MLP neurons of a small language model. Each row is named by its layer, matrix (gate and up: input weights) and neuron, and shows model dimensions 0-191. Each number is 500 + 40 x the weight over its row's rms, rounded and kept within 0 to 999. Numbers have three digits each. A neuron's up and down rows have the sign that makes its largest values positive.
After each neuron's rows, "fires on" lists the tokens most often at its 100 highest values on Wikipedia text that the model never trained on.

L7.gate488:535482612497434467546513542450521527486485509511568463553497512516430509537513491468553425513499560450554552490481459549535556486560451472556428428434543514481489497443519530526520513543477606478513530492529572488503561533436501489479499411485475481533560508502523490465571490450544494428527528520473538580546447575485478449510556537461565497489465433502466531485464537474522464481517592498489504514458486576515465502491496502478503462471558537505468546485492441562494519398495543451454553521576481459556500491487413525506482488504470521441525527502440520505471503537491518493
L7.up488:523485479469592422489494526523465523501493480467512490517588439463511496513516494498559521523497485514527480496549534491518492522474558501546560551533498509515524531492495513564473458473488360477526524522489538483444491489525559494552397511632550469514441511518552487518560452550551495478486499440529514377573463500506507532590495537443504538489539472502461499551528544571503564528479467521541537447483509526537432464539510448520476465521522477443515527538514441525542470602534476520496438520480501415578496535476476474570548490502489464473522548543497530476464546506482513443
fires on: "as", "en", " as", "st", "es"

L11.gate410:557459528549461446550510553523461527468490473419494505503522488528479468438551493420542513484455473429425468429489500432509573560516484435497546493491481467518488454442497509488510439568467507422480509500510537420429502500473537531438495460510480461498503513409505513482464525474497486487536459461469483522514503613443499495541463451488498519517472438527508508520483473527502482464484551441542519453518494571506488563500489428522507447416532471484517545376514419544534497469449470512457470555563479538525492529457502539528530474522510478479587536533468588516423558466508502544
L11.up410:500488534491512488568524511523474544472475504485523507449552458558472558507464565491529548509488447492537445494562537535468530521551485542547483505549537453438457483531421485552431546518445476483513544542437500465491511562468528454519371500452577550518511447437515442469577480492476533447481438523470566478528450485472560534507485512534466576524460558398501515436396510538570529514475475499500457535501477557517510519468483476511473543547469506519494553476450473483450533466402516507402509542435561468479487500517445523535457489473505525502520489509504472475423450496510549491
fires on: "es", "s", "ing", "ed", "on", "en"

L3.gate90:507487469462543486587495479473437595497483496559461498529537500514540482535493429553493554437555504446581480548555463530478482501474492455451478492453565465473490491460534533429499563544524428544521453477485518541551526534493513528528574469514470460439529501524450485496556517563499508473582550562505578593493488488497547542571460509514449613481478525495424496474436495562501463546471530495521519497503499552498521463471450490467494442477509464511451485515494528550536497403547449514557527543529586448444460461516480478557474496472491441513476500511485472438449469493457485435
L3.up90:541538467543519496510550444476435553555482492497516511478491466396507456530433534519496475480512462486501487521489456422481506464479557495453513496355535520534462526484488464467430534550467544534471518447494513492480476486453480508546493524532565513458507607473465474474510545579480602506465507517501473541525479460501501512482409488526478456570503488418474512453508431498510489509541557468530515544463486452436455528470464453473499458509484470442442466527523490516490504482538483500497519587573547486523566384504460480510501537548558532434533495503476600447462554481484506446
fires on: ")", "1", " It", "8", "0", "5"

L10.gate383:479467522534509437488490538449539509543539535450509509414505521533476464428497522424434456480498516467479484507498482512562505547545475494449534479497512533487457511465522512421576522536467552435530506539572481489490485470555499469443548518504562457505539514506434462555560490495505454466468501488475447599463520503582581483482576576504583537521540452456463479540566488531475433515537509480574480511482479452438511455552482554486470467504549503474504513552490475498420420471434483464532538451519521520465547483497524466393536491488578451505527540505517498493406533502513474432
L10.up383:541477451515541529485499517495490544481550573438454473483555485473508518537518543512479511498482544529486489412478469543500504495513549444468530549410466451489543582448511475512516437479498520529575445466437515491465507568483483409531470482538525522504489542599504499538438474462428456538518504503526482535471482537561562422450529503528542502504548474537547502540499546497569497527562500511489513479567543498569451497491534474541409470511523511528544503487484523569518529469462420461511468437508512486455568410469395502503540493472551472480482575518513488452461568471603499476
fires on: "1", "m", "r", " or", ","

L2.gate48:490505529493447515560458534457516634558478466513487540471445502525527535517489470478512591450523508495445452491509531491471515505465537457529485503478441477543471503518390645494517519513461509531444546431518494461539537489489461505434515528515500500482520514496527474510512522522466505499607446528568503518544484530522529421554493518578496480521548545495522519499525511495523494514492464503532430516500479557473491505504446419531497430482447441476447486479480549535471465552454510487457490531460553451538559470488515564433455521450562457507593430432500445573503456557525495539
L2.up48:447462562494504463512468555493494544548392508468484489445509483507494471455439531548504490459564496535518509510532514493557462456548479462463437480449530481486533556477438535545522599477480517451452537428545488494510497475473469459484591553508510509489514514562474448462519559598505531434520475491532511553514407537509530458496531511486532431507519518443547528531508477409538421487535428479537469508548484530552469483604477566507551469454478545576475472453536472464498473543513513511503480551488537460555486576498561495474503469541454478500588496479476542503555490479524426540
fires on: " by", "0", ".\"", "1"

L4.gate298:436492492488483484513536575511448458453532493520568533422508566541578468499485553498517501466515474434507496482453531530489467519533570525429591492469491464475476503559496487449549490626503531516492529554502474448503479538564477550515494532490544465422509553500498504491520437519497524523493457453544579610496530441484517498512543467442474505535544484507541498577508438537517553454430472478479494404482482551538466478494558461455510479541476529520544562492464457513529544523451467495421458507514440557527529578522513480537484516547464464503479522432424556446504483502444474453
L4.up298:544488497489472403476499485516489580496564427487528534533522433476504483502435506450510493502418478562508498449475475478446567543434515476493544498534586450498465529504495595519520555490527520561457550514524533468451489478463472501512513510581437492501477444527523473567465465546507525539496465477540515503421487473520594495521461472537442527576448456543512486437508513560535514524548535427591419499540478438546509467485473507434514491536413514444446490571548524486477482596458460455540453539483526469499482453552571508501529512530536509451517491516479510492536519449510546502
fires on: "|", " a", "″"

L3.gate472:512462489475549536479548536533501538516517528557487490510519532514565516571457498527473528457562518462471439573459534551503511495410510486570484453507618421483493495504463505497484502515572490558467482467474491460503522456481483512583574527616426524495522584493569510505539450523478510507457494416568571476539498510500505503493491526544532516488485445442414445520427469533477542523477530471497518541516459459533493494521443547484581504494474508416453498475493497515433486515511513487545482570472556525487495522549493413526502472549535501482636485526517440489511520449522533503
L3.up472:490539520530486494566502474439494527496477478480473552521494513460474459424513507550574485442531460512528501518525474530554527521493433489484453430501562448483461536553545511554525595502469533515535519429510569508498509559460473532551520494481522519485572484440492515441531470518569510568543540451471508574457485551537479440503406524544524514500446498487399552473487547438608486469525525566500558599546564515475505531499424531518532519527491450519437498475417523479446474467494508512508523490517601467486481488475508557498478504547483500519564486474455494483490467606489538521
fires on: ":", "5", "\n", "6", "–", "0"

L4.gate404:455474467497470586457526597472474459500609500525508458458474541498560494458502527519498462582496488526536513475490495491518537562497480508533457529436490487554444497488504525459515444523494513388538606518508446516497499494527487523478541525497522470481455511546572509535553549463547448503506438519477531446493596554543528496541471475463459496475525479479549508553519427544488455478574489516543504481484451537524484441569444491514470402530472521498450546471550537554518488528494451488482472451434411534573464568554463497516513454511509529509523514510446532555515445508552407520
L4.up404:522481447532498495511593522489522414517555508522520499457498499473492499540578449457457523564500407618437471540544508489443478544450488514450469606553477500478538565533457542499507566472555445509443499647493465431423503453528494540476548542495498482544433550471532498575446475563431501478493478464497568475475488514525520514525526523487483467500530518530516387471513446564497427547480502468511490460494542452526501515499513465509533500507519504467473460590498516528526507524529451480518506509486520552558480523544522499467487504535536479552465553489518475588511486494527524516
fires on: " by", " a", "istory", "″", "ography", " with"

L4.gate424:428473485489496395522519508495582426441527513515548631507447530491492530449449489535488535568545481523490505460498523413431514561530487428466512569541488483480557515490523575494491511429477501523499536443472528510479524523564500535423478518432483533553517490530487471506496513548562526512457422547514485509502519529507563528508472492498560506503534501526548444488473453501471478523480508411528518488542471498462539443451469485501482523532426569440504460544521465502412506550553484546531520486515416501595516470575510514531548519470495530553502460463496496528522520405555484549
L4.up424:505522554552545539521463547459497509549483408543535460509457518552480524595547464509550474473478540465622511402518436476500576469519536485550548498511522528500544524511510500452539520486534408445439493534473564553510510499500596521547455493438508459486509510478488512481466527471495544505525493502469487494558524583526497550539542551482498488410501446515485560535507492485440481514453547431525470485519486502447487494536546490471526472465474480465490513583473528510592520524446495471516542484459501549495533449457482532421486435522446406499511547515456476511556584485449525439
fires on: "0", "5", "1", "6", "8", "3"

L2.gate236:466528491414597419463452531480549598497529507526476533546508475481523508558425419480525552510501486561510499532508488487417498434439484542578487604477554448535518536504461572472470572481513427498450490453503521520464514501506456475464560564488408522518507463527473560563502485566504497452490509503538519517505476528565571461557492527527453515493531494549469464507532516523550466539556483490505535506519464570513529501467447544475497489464455533559456484512522578498528484540582460485607460524492538468530501503558481451477531512551512459547465420546509536508509517489503516500
L2.up236:501516528527483411479488389454560533471471526463556504525465470536527469578421538466540520528527519450520457419517412465473485442456456511430490493482523491465534500537481501503461497559524497565434524498464475514489495544392500490472459575492519507467498514554451491467437468414586497571555553518530517461504514494449532522512521494461509477584521557518484556485454477598435528528477486479483476577522454565499461475472453481464466531483510484504563550513477523487483493498522449545574529501548499508489471537501548460568494525556434499468476526487474470570549528521447567533
fires on: " in", " l", " on", " st"

L6.gate511:445444560481517428569528501543547527410449567570511479493409476526504541518512454480532497529478495502453561448502500557459501541510496432537429486477481418495466564502477528509502524556515473500546525447410493496542516452540526581552470505528440550536561499459598506504577525491480539437524450545509499477488549490456496470475570512488473499473498456536524552480479508493413529498503588505437535437457510493434489552518479502533519456519498488500451508495398443496475488452487530461432587537493557494454461499514426478541489526468451533476477470446503510478475549501529543513
L6.up511:466557479560431458506493573505489490481465525511473487472510605485543471531581528517550480498493484470533452440488470495513469497543610498599493503580481541407491499514545483530481553464494529525483461490422472597425526541529558487516530522507525484498527454470485479542529516515507509446503555395463490528539484572477524494452497490481509518513490486458520544525494505533384561522505474440500484479460452479514522547501544515533494531518488503536587510541459572540495557517449436529571470467419489525511447527501522462546500455495462551448485426514433563507438474510476561488
fires on: " to", "2", " as", "3", "en", "e"

L2.gate427:524445628514447430479511532452546549496490480477490514462498556505506461476492464482479536456484537459541513478505480492449541446462416408539461470484490482509485504472503577487482498565480577513445496504589519484566497444452445529482561528451504540494520475512493470514537471495498517504576451499496581595558440575493615440549509489493522449497457429435534529464471527455470478569539468456571474525553490551506477465482492475464481520463449476509500474525457533490510489457430458470557466529513499488482548454513493495455483467498446512437561531437542513483522568494508428488
L2.up427:477481533475466452528433539447566569473490574499484473493408485502433480532530479535497539490492471460533456507481444556412531458501495452499538515510484464490543533487477541537505479499434545506479428451568551441518476458519476527455564450420519503492509443496450446582467491479457486425525435508482451557528454604477513478506440392534486472505520486461480530473498533508519453512488500551471470552567474557580466522539491562506441466481513481541508547509488496447548480444490513504528506441551514524582436487481538554509426479484458492465487526488472481498441467569461418517
fires on: "0", "als", " by", " Rec", " Pe", " go"

L4.gate384:434498502480491432461443490497473596473486484523469481534466529514514569485480471550501541538481493517505512442495527457473523461529540524468489516501521472470517466484516569479531575426463488484483526471506517448401521531488498441560516587435485522438520503547471521550519457590538443445533509523423497507462520552563554411484515509499488466471476477460491475440528506579514453542546475507535519560517547579484473510473482488487509521461439591544542482510410526494492497431505480514597485530444567536525523536522537442449461576488431522556520430501547538550517506566526480531
L4.up384:541518484530639488426476558458551530545506511485517488511483476503463534498485460513518474473548502544508502517495531496458486552459535469533493555528493486511472493428459532553423551516552459511505499487469538517419517459493446578512519521479478502464496520471468558500511481592496563427546656551509476455478461425519511500482509526541452582554467549500484476520468475573529500544498491476475499480508472538486498502553448474535462477536551496439509530585507487486539491572538453534508527470530498481533521427482477508595563524439526465504455437496501468395485459483518526420
fires on: " on", " in", " record", " j"

L4.gate100:531482517508469404490531434504503424462514515473525525536455499526490529487546475462562543496576523450533530421522526490456414554533513501450490486518505545504589534520507491484507415488540468479450518512480487554441551461474575588396556493410532532558510499504485476476533430513523539488504520479502486503494428439517540524521518501504499537522466517568477468504500514569524556498484454525480527478480462511538570427463526451503486495524453580513497473548475466474496441565532466524442493527518474491527488445573478496433548564451533453537498575484516517536555542443520584417
L4.up100:516459508530544442487569565452471534491493463529542439554472503458483538530499540436497503489435552446527487563466557481584502493467550475540460499533500476420482558514472427535476578552507497542501442523531558576459520487527561503535483483448505443510467558529586493462549473538541487545464470423427509511521466445508513518586476565467464498520462531497439546542522525487494556459481505480428555519494491449486524501548539479491554511600566500500454491500526542440443492478534569573484500516512559465475544497521384477474518467512431484498516524501505498484549476533498526432
fires on: "9", " ", ":", "1", " (", "8"

L2.gate391:525520530527520454500489515468505609468507497540514508602523472478522510530472435531627524445498527557503480521456486483443447500416545453488456495486558484515510520488567555530533617478481407517545550498488529522472491569441510454526443546512465508464476473479447470476477541572525527457589558531504543534497483468535538468539515501520419539449506495491458492490516476532538481478504497517588505513523502526468532433541489538488423475526492541484478516530495547443468481548469442528559470540482564427523445476490478466529539533512513454558546408437511494460449521462514527450
L2.up391:495449568470449490538518497439541518527482469492515533564521553513420462551406493509584524435505502476491547537514467495548543446501534491426499524480517538457507509541516536471521512510439492504442464517444513490498449471565497622567486507579454469443508434529541407485481518486573587486533503492528498512488462608506558465564534504555534436549485517475502527490494478586460523475484502487532489468532548574505477484603543484531521561462541460535543457513485469516492554475486525504469447452483494480468522480546541556547445512523452497445482542519528540531517419509524513538
fires on: " L", "0", "1", "5", "4", " for"